config.yaml
num_attention_heads: 5
norm: "rmsnorm"
init_std_up: 0.0329
optimizer: "laprop"
final_lr_fraction: 0.1
dataset: "wikipedia_en"
MLP neurons of a small language model. Each row is named by its layer, matrix (gate and up: input weights) and neuron, and shows model dimensions 16-111. Each number is 128 + 24 x the weight over its row's rms, rounded and kept within 0 to 255. Numbers have three digits each. A neuron's up and down rows have the sign that makes its largest values positive.
After each neuron's rows, "fires after" lists the tokens most often just before its 100 highest values on Wikipedia text that the model never trained on.

L2.gate250:100127084130126136138126135140159175120145092097070146195136105102115083100125128122124110125108118110132084167087068113107111098122165112119112155106126147116121107139129146132119085127122143114134098108108103081099157138136137114129090143130155128147139105101091119143101098157164150120
L2.up250:101135135146107121127121125120162142127141110107096147200140097128118095082123131123112114109146118107137073171098095130120103113132124098090147116113123152122139123136160133156122081122124135178137125104088113115138186131118155121144146132162160126141139120112110110131098097069163142124
fires after: "ot", "at", "et", "}", "ort", "c"

L4.gate148:137150149139146129113119107153073094140145147116132173112132094123135136133098124090159129098149103115107154101095128168101160129150103152125184130127156126121134141103130121175133163134129116112117099133100115121115151136129145104070145131148125127119156170164128172120090141148145124072
L4.up148:150120146148142081091143112103112150167134100098117140112125131147080127137105109142136107131124117119162127166104096109157164125099119109122177130147144157114120113114117129156140144144144111115158137109112109121134147102049145113131118115121139138098143094125160098133151121119098075104
fires after: "1", " p", "du", " pl", " |"

L8.gate101:121156099138117125153129155164082159071138092111121091097167107132139133147118143113133138148088141123173137099134150173076188123152127117124149108171091167101084133144112141107133128103116092139134119124140129126093098120095110098116083117157126112151115108133117123148131179153163103139
L8.up101:147137170143104083113126111143132134112132142115180122101158122158097136110141095128132120152096073156102156129161100097147127117138121143150122141151120105132083163145175152123126125114160094103109081143112108140090101137137099124128108160132134126151093136151107130110091084123119141142
fires after: " A", "A", "O", " H", "s", "S"

L4.gate43:088144103170115132117155150141157118164134156106174132155142089132143135119149142140125088123152176154145139141111139130114170165107136139121083121133095101136106151099107121134129133110117142184146103133130103111118100116150124151153123137117130171144092112119117116137108083156109170132
L4.up43:115148123173124138141110163112101132132111157131103140130130112109084163096162141135139140132160146092119141156139113132154120131087138159151120120148155111143135172103082157126124133124121163126171119164148101164143141124104052147123166096121103123122146113104115172129102130151144126120
fires after: "u", " b", "ri", "ic", " ar"

L6.gate239:171081176132092151099112093176135072131112139125108166163134157129105141111091099112113113096120107117145135153133116134089157130118148128114138138134134150136121144120102119109101094124114139118143121157135167083136129114077135140123177112082111127105173144122128195121088149102106109154
L6.up239:153170152103092107136117132114114146107139152100083171144096148135152079120135126117075120125101101124180141095149121116122088136132142103139140143105119119137129152116187166173138155129126094093114130122106128179117087098093113126148113139118117129119079163145128123109143187126115167135
fires after: "f", "cc", " F", " has", " B", "m"

L12.gate203:108143100162077120115122147104104103111087156139155109151161059133131176162140164146141078108090165107105167105124132135159113122115132145159185090124129156153161137124155087143124137106169126145131142142108121115178145151162117100170132149148109112134165134117108091084102120123097114135
L12.up203:105105129141140139140113137135143105155150153162084176150166109148163098124146097154080147093138158139102138152116174102187133107165112118169136113104135142130177071106145132107139108136145119119137102112101115109172140131149115125140113124132108096111132131124105090096160159135115126120
fires after: ".", "est", " N", " H", "ouse"

L12.gate336:115070095113131095107162138118099126154127101170158129112115102120122157122121140136093143148145118104107114152152138120115143104160129137103130087127146119139146125099105126116162151137151106122135093101093124101103147175091132089135113158114065125154095159161126145122128129149148152091
L12.up336:115178098165125172122114152110155098113162165145111118131117142081154167148160153128108112089116144133114111107185168122110102097132134092136128126139138128114109109141100089123158129126164130103147160148083127096111177162111109128106108154087172156107145167125156100123116139130170121138
fires after: " U", " sp", " R", "ra", "U", " Sp"

L3.gate138:125140117153138128172103129149130124126129078124151109161130104075107177132214130128128132168130131126090135142108132119122131141155129125130144149135127094154102125135139127155126133132135185126136166107138110130167132131182131129097185110129082130090130124126127116123105108131128133129
L3.up138:128128116156129127113065128169138122126116147131165126105133068141151078130164130125129126100104134130173117162117124127138127102116130080137149109133131143118128132130132129147128128118137123125132128123144151133119123126098119130152129141124159127108131131132125140125118065126132126125
fires after: "1", "3", ":", "5", "2", "8"

L2.gate378:131126091093115139140086132197149156136123181113134121110133140083130149154139111124130117139124129138129180105148120195146137126109189145152152135153142117128122110138115113095121150113125099128130109121133131027100096119156101134145095149132134121138147140129126126141138149161118123149
L2.up378:132131109140142110120180127110135147114110134132034141122127130162140149130113117136149133133131134145111175130126116131141119128107173104132099113147134123133102133135103138120117142145135133166137114133137140033130154119099124134139249133132115142138123140165125149130129136176118134115
fires after: "oot", "r", "et", "ral", "os", "m"

L8.gate348:141118133140099111149115128135131087107126151113118099095136122177114143170128166121141107114127139163105136176115102144122116133174115107150138164101110107144124159101159115154099116084103112130107165145108151105177114140149112093163124120141098116148089126100117103094115097167114132079
L8.up348:154122118111088119142120136151175156133138088083175131159141144122179122136137131193141126115140113103147102098129096067121149173133129140104152154128150129148173149141175115145074095169162176147115139119115132121146136109168112182165108104134121141160120133150146108100127114138161134137
fires after: "ur", "ther", "aw", " ", " (", "un"

L8.gate83:128119116121068132142122101148157144155135116068117112131106121150179154114129121112146151116095120105178160080122178090110158128171135158133135096107098128086103110134171126131122117138127099146097089098087129148113141056087116128125127072104149130103118105178111086135119140124126114123
L8.up83:133145152166070144090123137170171111126165115059136147163128116109126143106124126082139139123122157124132126106129117109136140137166099147127154130113141144151085138088131170156164150123173129128113114107047113148140142097114141141128155160121121141093106134159125104110130129137160148101
fires after: " A", " |", "\n", " (", "A", "\n\n"

L11.gate360:140135117164137105109123107107107124164121145071089111157129072120099154147119155125139133161133100118131117097146119092083116102134166136212128089150105115142109093113121093145168124163138122121149143167117138129123126101088128145120088095130126112162107108091104079115139127150130140120
L11.up360:097097079159175118147139116131120151112110143174131156139142121114114171153111112141153114126109154125155084084103144109113144117140092074173125094129108094135129123143098109099128150154141118121100089130100182136148172106128121086158097095101090117138148150108148133119145121175131109116
fires after: " ", "–", "f", " D", "\n\n"

L10.gate124:105134134113089132142133191130151106139111083145135123142130120154108145090119178104150131120111123118162145124162110129126173121124125130123137077122119138118149135153134111124123172091115114101120123129147135121128103145108132094101110179169135099138189144144115158116128156089098123086
L10.up124:088133140106133069091135128092131144124069112136104150142124130109082147100127130096146068112136094085153141096143150125121090113137095152131096150166099143138107115119121144111115153069154108120096124139126115149103105127128155105129116140137120148118144149134184178132106132164163135104
fires after: "is", "g", "ic", "–"

L7.gate95:135093097157150113141118122142086115115158112139126136087124128133077114133152133117114154077135114098131109115136091078190157161106165104108142125118130102090178142116107140159144092142147078176114144127143098111144105149116144115127140108169144113137137133130113101125126111118135141138
L7.up95:105154142117152122096145150135181142140118093121098121130122121145135109145125088126142127134133150148111140129122102076118106162136144180158135117130146106135153145093115121153121166139087148144117142138131133108111119136086175102103145107142095125110140134085091120126125110070153097133
fires after: " h", "\n", " s", "\n\n", " m", " c"

L11.gate193:131129096097141118131136139108136135175119117129119168105144107153152117135086181117126095126106111116108112119172110142124168110117129097147077137086139132111183126104163116125123147097103140171134119135092111148101122181155111118102140157132080149181156129154102097105103100126115124096
L11.up193:129128156160099136118134112094086150110151099130120133145141128126091140162135101144125154113141165155143141110176131085111173091120145162139103154109132100117109093124161105167094077117129123134125150161160064133124107174082163159125124132111146131128066170121145127131148081124118112111
fires after: " is", ")", " was"

L15.gate14:115102121131113148107107077078125146157128145114114141149123136138138134122105117152104151118126104094111130129145171086111128149134165129137089096139099138120153172117148106133133106117117147150110128111116149165124061152090118129129093126130123103098124107119088119145139136159161120145
L15.up14:180112080117162157185114115125127128135136112139142127129127133110101108103164121135130145110166172118135156183102138144128157151120138107176138103098112160126097146117124126123119123137160140116171102114095163153134125157157130085130099132149100140116135131114098135102164116127086117101
fires after: " cl", " Pl", " p", "p", "amp", " pl"

L12.gate161:145123129146153154168120132092124142140137109109138109105135134106110120092135116149138081096112110117140116110158141130151150130120130122161151139116106114122122084152123102116104126169109172104146157190177135111167115160124165163122067174136130112107092148116115127140102118110128091132
L12.up161:119089127091145145114134128155144147114148122126095110154128102147144145126116081164150135105124133122182158108144145129124100150167090129109134094140148119137153157124135134070122154140081141140114145141156148131155129140114098093154126173105100166124156108141113140099129136149139123136
fires after: "p", " p", "1", " S", "s"

L15.gate400:127075116135083127148121102119130127152130160117149132102101093146157095108108130130172122140169137126119097133122138122083152132120126123133141141184123089142139128124111089155139112145080116125092103117147109161111074149161138090141172122132097149122124139112120134068120114095134124130
L15.up400:134116137141095165091156127138110094072095150092149134133106133133110096141158156143158147136184135117123126119160156095155113102160108108161126092134134125113138134135107125113143169110056129138122143117123078121187121085115136165157149125094123109137112114115125126097090110109120092145
fires after: " ", " his", " (", " her", "-", "s"

L7.gate319:076125083124115114142102111133104179137134120127068164111115163145133096134098160131128133169131124145159161088114113113138116141152150110110134122147127105172126110162157139106152149109095101107131165101124143115148132142095121150139134149137137125149136134166181126123180118096105132133
L7.up319:087103116112118139115164124129138152130137162126152124129120126124120072151087136145134154134145125100133138138112160111090093139107130141114167194123127157124134150092153097135133160145125101130109174144119119158116124129116132155140125100200126118113107134114131115135125108107151095130
fires after: ".", ").", "b", "l", " B", " v"

L3.gate168:131136144150130127226209131136119125128119095136090124106127078134135137127133130128131128162096129123089126157130129131128127140160128118115185109142134160139153135130121126130129124096135111127128085145113166121066129127122136127113099088133197127099130146125128129128115183125127130129
L3.up168:131081131130126125143138135132127127127150130126178133105128140107070129129088127128128130075141127130057126179112123130143132108138123083133169100141135114153144134129131131126127117111131109124103118154148150126148125126030110127115186086122146129089128153130127095127129112129123126122
fires after: "2", "}", "m", "'", "3"

L4.gate49:105185108165129088112118166147142077088135142142129123108145137159112166141121139117137088153131155110153143106142108144122118114119088108100116144146112133108123132115056153131117113158137104152145118126125093187153151162113130099110145122142115157130111150152117080154099130174129100138
L4.up49:100182146135102140131116112122112137128149155144109105151129132120166160104091123128150159156145149127111148190154137117155134153106100122108113116148127095176132098106135134138115134123175173119137145136133103108084187105124116099149157114139147123126096121146108143110123112106116139149
fires after: " ", " b", "er", " R", " ar", " r"

L11.gate3:141147129105124116113138116161166141126148176142173131116115131091118152106106128133140170115122123123130199119135152086149141076156141129151102102107140166126129144098096084081119140104139121142145116090145112080149175128154072102162124116106116107123127100107161098122126166155168134130
L11.up3:154125127136107108137161173137138098132126112091147125172162158139196122103112095145161152117094151133134131110141147119126137126153103166130095170119125133128140127119168113099110124109108112183128093122132159116089124137133127137089117132137098093113141144113123139148124117135132147083
fires after: ",", "3", "8", "1"

L12.gate64:107090153112150147103159154083153147136158140088125085105107138119111185129106117114135113158108109106149115133142117101110133129102150137141127105137142122128135174178144113144139158138108072137093077132154145165095125140149100096147085154143143119111153118154091148098083090151109091134
L12.up64:124152144099135154090113112101112122124119129130140102094144113107157112115120153116131114102087112133143154106112145129121134155120123138117129089116171084151134123136124117159088091105116156120121107121169104160156166137138097130164120114128102150139164163117119103160129162114093118166
fires after: "c", " a", " the", " ac", "th", " A"

L8.gate59:080129145167159146118136134135094144142142156142100117148126140127144120084108131120143133100152164102131095156125136074114129128100143139117143117128146131119156143117162122130153125173143175111095183127081133127187127126217183149120112122131126139122108113126125154147167133114120145092
L8.up59:095129142115141129131125103118153181152141124126166087124100159104117067113081109115109162132132132126124150121149148113086128117097119133130140103154143100103137123089136105148122090139154111152150122146115138128127061183097118150120120113163092100106096126112131159138088086140150122091
fires after: "\n\n", "\n", ";", ".", " ", "|"

L12.gate394:151145083105165099177149155112187099097128134160147086144073149121142120089128141153116078146131137115169130130147143156107154169141120127106156136112117131128130177116144114110149179157059133122140123110139094151142108150122134116115138148145142074107154160114129084136121118113117117151
L12.up394:117168096135145123147108104134108170111145099098175151121130131104177093138095102111128156122140091143104108129163137095147138107150127147150146121144161124096188138103111103109088131094096153159120105128090086129159155101143140118146135127080137163137146124085124098166165116125100119156
fires after: " al", " A", " sy", "ath", " a", " c"

L15.gate336:163121104126063129134141092114138113088113129124107135099085113124129103110139151120131130137093146088126144109136157092122129115120171148100163136137129124151097119144143129149119145117131125140097168129172131126116113145116119128121137112145042154144107121138126111119091098111131135166
L15.up336:125144150098138101102139149135051134109116090146085115133118096124102122166082156105123113137153125068111129129135089119147162124136152104114107166147108134169138106131130095144139150098109134151118153092121090101099127106105115132180155152151100131135100146108139084142121199105144103118
fires after: " a", " the", "s", " The", "-"

L4.gate292:149131136133196127180072134112122117118155142148130127155108159103112099152152139131149123166159153162132101157114181145077166140098154124155096124107141116123107148119137097136113144112146118148117159154171152134167103102131149098134097137113123136113060144126126147101164131156114142155
L4.up292:163157109149133114117157135140108145148135156135194139171112093124109105134093143108151122170110108146146117094142137145111128182161143184105106121142092116126101094100177158138129099112138134099125086075115094137136139115141169094113114140136143135118147144108130135147103174149139146128
fires after: "2", "ro", "t", "ra"

L2.gate149:147137158142140116106006132127108123120117126133099140146128147160124119131129136152136130138128126125149122150127143124142131126128094105117111186120154138131134097127154144114131143125118134117124116133122132032128106135142149123144151121138121127117104145116139125129145151202112143137
L2.up149:134106135144134156096026153138133152137137140121123133118127121148126108111133116122128138121191119132145108121141121131120121134129221177126143163114109123119113100105145113110127131121131111138130140137124128117131102148164125133147171127128124131132091127122142114107132135194147127116
fires after: " h", " H", " cont", "n", "l", "c"

L7.gate56:131139149113110111150182099104098054135132103104121159095129153147081108103153138133129164102091104108124129161124116112137153134127128113141165179118109115112118109104130099191157150166111134122129139138153113154140163160147183126084142117149153125123093149100118175110119112130142131163
L7.up56:122115137137153083132137130134175158105102112117141139140132137129136132116150114125134143188152156169097160144124158127192096077141151131113118130156128153132102114137122146132095169135093134139154097138156085113100140170098119123129147167102094143097144126139105111112103128093140131129
fires after: "1", "\n\n", "2"

L6.gate333:136106118159106093111097160140153157090142145181114111133135142088110109160129133147130148111130116119147170148119113136141102120139125108102129150135119169145125147129164163092115167083102130152111124146141153138127094130138117096120101133117093157119110098109099123134123145115132157120
L6.up333:165128118136139123102136076127111094118116115110110150084135113132121138134131135130100164122117110144134123127146116101119121081135146150115117106156116164171085103133127118086130139138130159114104136099107127158141219105197157076152135138144059125140181154096097117094120138136122154161
fires after: ".", " w", " c", "ar"

L11.gate148:121074152106127160110134145152169087181119133090117101141119153159144102138147156131170116102134124115149119111147129135108195158114100136136108087092120160153119149121147125148155135105121171138097130137146126093124146121120128144123163116131142104148136142156080070092077159110109152138
L11.up148:155156160155098130111152114146135132123116118139092131145150162135124093141108127138142134088105072080112085113134130134096127170155130144141122176116122132139104127138145149136180179114153160152129112105123120103147139133090080132104121121125135139103143109152136103155108137108098159152
fires after: "\n\n", "\n"

L4.gate137:127121147139120116105107129108094092108114133134125120129132155135101149141123153135126126124146113112099094160109035169136126100170140131096121150117143134097135142126166115146106154147214133112116093126159131173116198121156133122141111144127163145153108139176134100175129111164174103164
L4.up137:108152114118120153145108105118133114100123074091117138112123138139150142142116151137115158157111119114086097130171119135132107118129124166111151097152141113148141128156139127164140114145121144172116141104133104109106103138170087145100078152181170110126150125133132152111109094150189156123
fires after: " l", " p", " s", " al", "m"

L12.gate341:120099128111140122144128145157098125128076167101186144111154098125158151123129163112117148126069160093119132198142133114152107114159113089119099083158142168181108138139149117135129106165144132128118146153123129152115109122137164105192129139127110120149106123115106105107133155104094138158
L12.up341:164135133122098134131124101165154134130107133106127141143102149071151080113116135127146139068145124099149132146136149157167122105111133098132122105121139113102119151159122137135136141117136125111164137148146097137113107118141110130136122107185176126072127154125083142121151135105140143119
fires after: " o", ".", " No", " N", "==", "N"

L10.gate243:149122081141101144144146159151068134177142126121122133118137191093149093107130146141121142108091164128110175085110148129130134145144142120139134098114087145147149114148085120157130114134124123116160135134127113124130149132166129135134087146115119094166145103157121179094094092120143102132
L10.up243:116128150137151134119141148122091119126130176085171138132082123150118152134104116180099151147136138157104133118150142157105108147112097115122092128107094123121138156140145156181116115141097104126165121180107107160132126123120144151134117125166125125097157106126091134148130125138174149129
fires after: ",", "ist", ".", "t", ")."

L8.gate43:116144130160135115127147183136134127136105161111099075146128147115150131154119111150144155088131139163148164114150146152149114130142130088108080162090147102156174111142104127125138128086137122113163112107091128161148154097141170131117102105080142122072177136137126170133121129117158128113
L8.up43:123088180136111125174127158112089145155150110115118119148150114166137170127132136173124141152115152120153116166163133105135143157101153124121135158133115130100165142084147146133137117147091185108119130174132105145147105165100140187091108149135130139081140138114149171142110158103128143154
fires after: "is", "ist", "at", "et", "it", "."

L12.gate361:093078139148112135154074108136138128126134176144099101130141106127127124115135184139138130141114099134112145142131129146100142099114122113121147171108094180158101107103114149111105137123097183118150145173110062094130082139119132121096127129159150132134147151127119150119131160149167101147
L12.up361:138135155101116138142095129157123089171145127114128098113147141138138106166101108121121106121101128179139128147099127150091124106150106134104107146113128154127113099116146125080093096133087123146137161137105170113142123150109162092137131087130116123145145129144183077080137111090108135157
fires after: " ro", "ar", " w", " Br", " l"

L12.gate277:182103159119134106123080099120169113156133096136124125152131112104085147094166146122097139158182056149111137126116132107132135094165161130108158099120111142167130140111120113125125114182129214115162114141107102118113115214085185106128094156135137130138136120133137124104109134166140117123
L12.up277:105141137126165110166141183105119116084089119133124131100142128114118149121136146130110120116101147091178133136137086154092123123136079109117116109119141142144113067121115105088100133125121193130119123131115142092079173087129151131143099139138151095138096152128158137077102130125117140118
fires after: " R", " Aust", " U", "un", " r"

L12.gate163:124075130101133139107111098097117175149131139112111149155158149130114143129131129151092111115112133175102125142135127130094147171116168167160120116107109111150142130149126114133115124156133140153124166120142138131154091136100158134128079121180126132089143164146108165065143132181150088131
L12.up163:127131116111157142148097117148144136097121090135116140144167172162114115158109136109119141154128095147163164121099157129109132150113092132155130113156138095107099143126119089172137121134099149155138159076135134155144136141114147098182159090130107083170127127158140143121132149178169117164
fires after: "b", " Pl", "p", "oin", " pl", " p"

L8.gate88:149107137130139086082169108107127144135069103171149180141133111124134112135136118170158116122111116129108119155107122104127118143148122137122109129139090106156157119135104097092112104151146169176119137125104117133126122131158108148097138091156074135171082117159091142146103109128121142112
L8.up88:107098104135120127135157173077150136146137125143150117145117118123134115108134071161091133128142107162127168109111070109106176114124120103112070140127088116123150154113086072160112087118168113111162156108141088134151145136146130136103104168119105122129144150123133159118097140114141087157
fires after: ",", " is", " =", " was"

L3.gate443:127125114134131136145090128157111115127168088130090092151126090095255171125128132128124127135099131127127131137093126135127125180120125140149185181108128110147103127130115133159130133112128103128145148130120087127079127126152131126124126139134154128078129141125129117130170124123128134127
L3.up443:124172171135130126133102126096127133126149111126134128090127124074142134130111132128126124128168129131131127171112132132129135129070127077120132071107126141114072126129106137106128127159125113129186150150080162126129123132120106126142082064124101128140130100127129114129185126133127128127
fires after: " United", " f", " p", " |"

L2.gate144:150114149128087077141129110114152144138138126126132127144091104127076083126100159145149147176124084180135114117146094165105128101126120128087101106161136118153130162106155131079158138109156142143141107103139177112133140127152129130137132157147182100136100135102165110158102142126170157174
L2.up144:149105141127085088142124101119165133175120116109131102144075108124127109116111146158165169158110091169136130108167101126123156124156129128119087118126098121164147119069139125122185135126167172144124115080140170128105148091148125130125129153139150100138118135116118102191114150127183149175
fires after: " ", " s", "v", " p"

L6.gate124:139129127135105086100126156096091101136142137107113132127137125105119124133141117102138190154138087146101112158120130148107159096135120102116165059162153140124115109122152177133139136086125133125124151132118176151104131151124136126194123096135102132137103120136117097121090153118171157136
L6.up124:129096114122154104098131146120159111119107149120079131149122075162121176131127143128124128144100169166093124101139128126111144104104136135140149149132151131115112088128159135154138134131115163116116134118123115111157119115109182174093135127083176130104104127136113140136146139131144092143
fires after: " m", " h", "1", " d", " p", "v"

L2.gate373:139128108089128122143000136144124157133130134123126117139133123132111113131134120135104113139079116136165121149109135180106119131136078143088096095142133107140139122132104137113121115108119148136140081130097136046129100124130122116118020138124122127141143137132114118131135130156139122141
L2.up373:105120087153130129116176150080175176119116165116071146102125103118102152112117084133134123148146118120102149139108093098105107135101188125107127038105113117128128100141093136119113112114128116169164102137125139117134176114134124128142065152111144130145139138139110100110145117087130133117
fires after: "oot", "et", " h"

L3.gate365:124123134140124126177112127129122121129154140125133065138130151131151088128100126128132125110150130131248128084177125135135132119149129096164110080107129098123178132132121126149128126109123076129110131132136118126160121128074128131126079132135155128123125114124126119128138166134125127121
L3.up365:131090123141129132201081128098130130131135129133108159163132147108144132132141129128127120103158132125086123183130125131137127116107128151145068196099134137146132134131129130093132122153126152125126141155102116120109129129198120133101083162122119131123130142127127126127136122135130129124
fires after: " R", "1", " S", "p", " Sp", "j"

L10.gate87:110154093176195086134093157106103121171127126121089130182117100134123188138127128177124169103147116135140142159114140084112105140159157093155162115147142109112130118119161097120135109159114161114135150164116126115140097148125149149117123092128118153105144167132104099129132153140125111128
L10.up87:122104125111126136157114149139143116139155120136161120120163122148109123154147118141104133087130119165135132129136109111103143126121097116167131082128079120110168147164135162173085111146108100127084138145118117107139126134082115194129130082142110144129095138128116112123130160156130104134
fires after: " ", " w", "8", "\n\n", "4", "5"

L8.gate131:122109083108103152127112150133082128118112103153113152109120141119146136122161146125124113137099084124101140142130140139148146154144177146140136157129122166163098184125087120105123162137128152125128105095175114143112101138184144131118113119175112142118180071106113108126105106135139141144
L8.up131:143153140139115161113090093129135123104148120097139116152136126097082110115157147134074159137164158139104147154141114139142126097087170167110109109155158159147133122099103117120093129115123120110119112125127117093167126158129164110075104122088117133120124146087176125129118151116149132146
fires after: "th", " n", "ess", "er", " m"

L3.gate43:127112114111128124114139131118130131129104168126192187112124072148149126130084135127127140124146127129155130191129127124126133143105124092089110138103127191160141127125104125113121143097119138128100157124106084128123132127136135133136130113128153126112120131128131121128099186131121129126
L3.up43:128175100079124126105142129166155135128138122130152109171121114104101144133160127127131129137126131132113136164139129125125126134139129140125121164159121099111169133126127132098134120112128156124108146143160073139164136127051153130164121135115125127145126133129129137130110050138130128125
fires after: " ", "5", "6", "3", "4", "7"

L10.gate247:135135125141123121132175111131115162150124124107133124123136135111159153136152139176133148134134127143131132171143126103120115181177124115150152106122133141115119089104115090082169119130134165147131135137142099177153168145125048089158129126116091084128123167137114115079091164120118088140
L10.up247:138142161151127142132127124179115153117135122115118137131131127106137127081117125118148144152116173111100164126135106084143116128135089125144145131172085154092126129102161189073134147088097148146104074162118155134074148100082121106136160141130122144114107124139135080140156089150111144120
fires after: "-", " (", "\n", " t", "p", " T"

L8.gate209:118122132106162154081161134148127127159102152113139149142152111117105127131161154179126132141121109117115150128131090140116146156167155123103162093113098173113152101128109083130114130119083153144099125151145147117085123103141136109154108098110085110129143151108079128132087148119102149145
L8.up209:133133115129157128104134142143105135152107107135156159143180111086097112074164096101125123130096149138150105106125121104120121116117127122143159114129154202125116106096162104089090139096148130108084092094123146164128106096130153109153138081134101138146177093107112113130154120152085139156
fires after: ".", "2", " c", ","

L3.gate285:124134093119127126117211123100139128129118176134121119152119056159138153127126131128133130052114128129156124209142124128123130108160130111116147107050127125147101126124125122113131122150125092128119105169078073135113128127221143129107118120123132128124129147129130125130122182131127130123
L3.up285:126108135102126125111148127126125120130131109132173161139125153116118090130180126128124132128135128132099130140166126126134129098101124119119147040129125127138177131129121130186130129100139176126157161099074123123130136126069118127151184068137094129138133124124125141129142172125142126131
fires after: " ", "3"

L15.gate12:104122107073162160165086152147153116109184112091144139110131148155158109093117120113110175138085117145103090147150130116114175114116155081126143120094102139105149094123096099160122153146142116106132143129129116125128121118199119133126110119109118151160097165141117136117157133162095136129
L15.up12:119117142096117147083161124117150094099110089147131115102117105109138150129118086132116155152106134174139105126096106132134141122135130141143136148151129118187130111120126131179116123133136119175095145148155114154161101152106123145176160069149126160111085195114121151107105138116159129095
fires after: " to", " was", " rec", " has", " re"

L9.gate325:150111121108123121099151119134131123183111121100151111138174113124118136125117094125133171141123129107116116108103134134132153111125107112107110121129109087166121141117098128176109140102136092120089136113120106105075128116066136129106126155158102090112129150108099124147100060123147138123
L9.up325:103144158132116128092144128087094122119140113155146166130141119162107181133094128148116162074130120109144146142094139125115163127139127182155131159161122124152132146150118130105096165134135115141154196094171093105126122162125134109122115107141112112116093130141133107138142054153125141104
fires after: "A", " bec", "ed", ")"

L15.gate286:099151123128129120173106095155117136103097138122106125146137131141091114063104130138113157123119120137091135145137141146153134160150159172131155121121170138128122159132110120178153146137116142172157152097082102105107144111114105111142139141146138130099131101103092146156129098155082092131
L15.up286:150161153116119116120092098117136102102109100118176113127144139146095104149124114121154134149153141112113083137160100124179127105131116140144183137146096132109133176135092115135161103146135118128162102167125127113099122109166120112143139165138127106134115141114122109145145145120133096155
fires after: " m", "il", "ur", " pol"

L12.gate413:118133095098127138134125136134114161137115111155135101118169117128143155153113132134107111157113119097115169109107096190136167106211155094110153147126152142141173084126109114105071105113116161162126135147137128110107146141118123158119118123162145128167108154144152111097113120152154152142
L12.up413:168156141096123093123125107110137144101127119152144142129138146133127095140104108119149131121133091090110122169113150118178137173100119121128119120104091109158113144101153147160168139108105076124123128173135137159127168145122097100113134129115112167132137091124132143154127118139152127131
fires after: " M", " m", "'", "m", "ot", "o"

L12.gate130:108100117146122134101130152160173159125156166109119139135152112133149170111094166129131088157143099086098123131128136132109180095130146090095172102105154148138148176134177118127126206133097119166144114097129099109112122114138098117122136125127157119109122141100119109151098094149090149107
L12.up130:140128142127169156153088141100114083154107147170159098138108144113132181159114118126084136125124131128143174125166112099140139095132127121117092124152127137095151099111141122118105121114126158110150150121130108102118101149125153114144120143120150110105153145167131088145150107118165093126
fires after: " c", "c", " C", "and", "enc", " a"

L2.gate392:110111127170128113104226122132125139137111134107081123105133125134105111139149121136130105111100128133125115092108164061087111145128157143118108141100127142137137115125144141132119135148118134169135118118111137206145096131081130124153122151139120144094117145132142140144130148157119122124
L2.up392:110146084081117127140160133120136139137122089132244113129124144103162084128129136130139129136163126129133108140123149098118114139129123135152139084103121127137142106126123106107141140126133124060119152138125120145137127122124119138123001135140108125138138124134110130151120123124139116144
fires after: "p", "v", " p", "P", "ear"

L11.gate389:142190175137133121098140170122110098116111189135120159145125150135149091116159133117144111134135130117101086132075169114137123138124128125134138130094096167141102164134072136172124118171156113182098149090081105109134120153123149086115145127134117123111144128146149158093123172132109092145
L11.up389:140189140146111110084127142128131096126157152135162135127137154146121084138126123121136152118154157127108138164136118077096114155130081114085163142123072093097139138128154112150134151104127161157120128107117123093124129119124109133150124121141130141116074126129113135123102105100165142084
fires after: " ", "i", " (", "-", "5"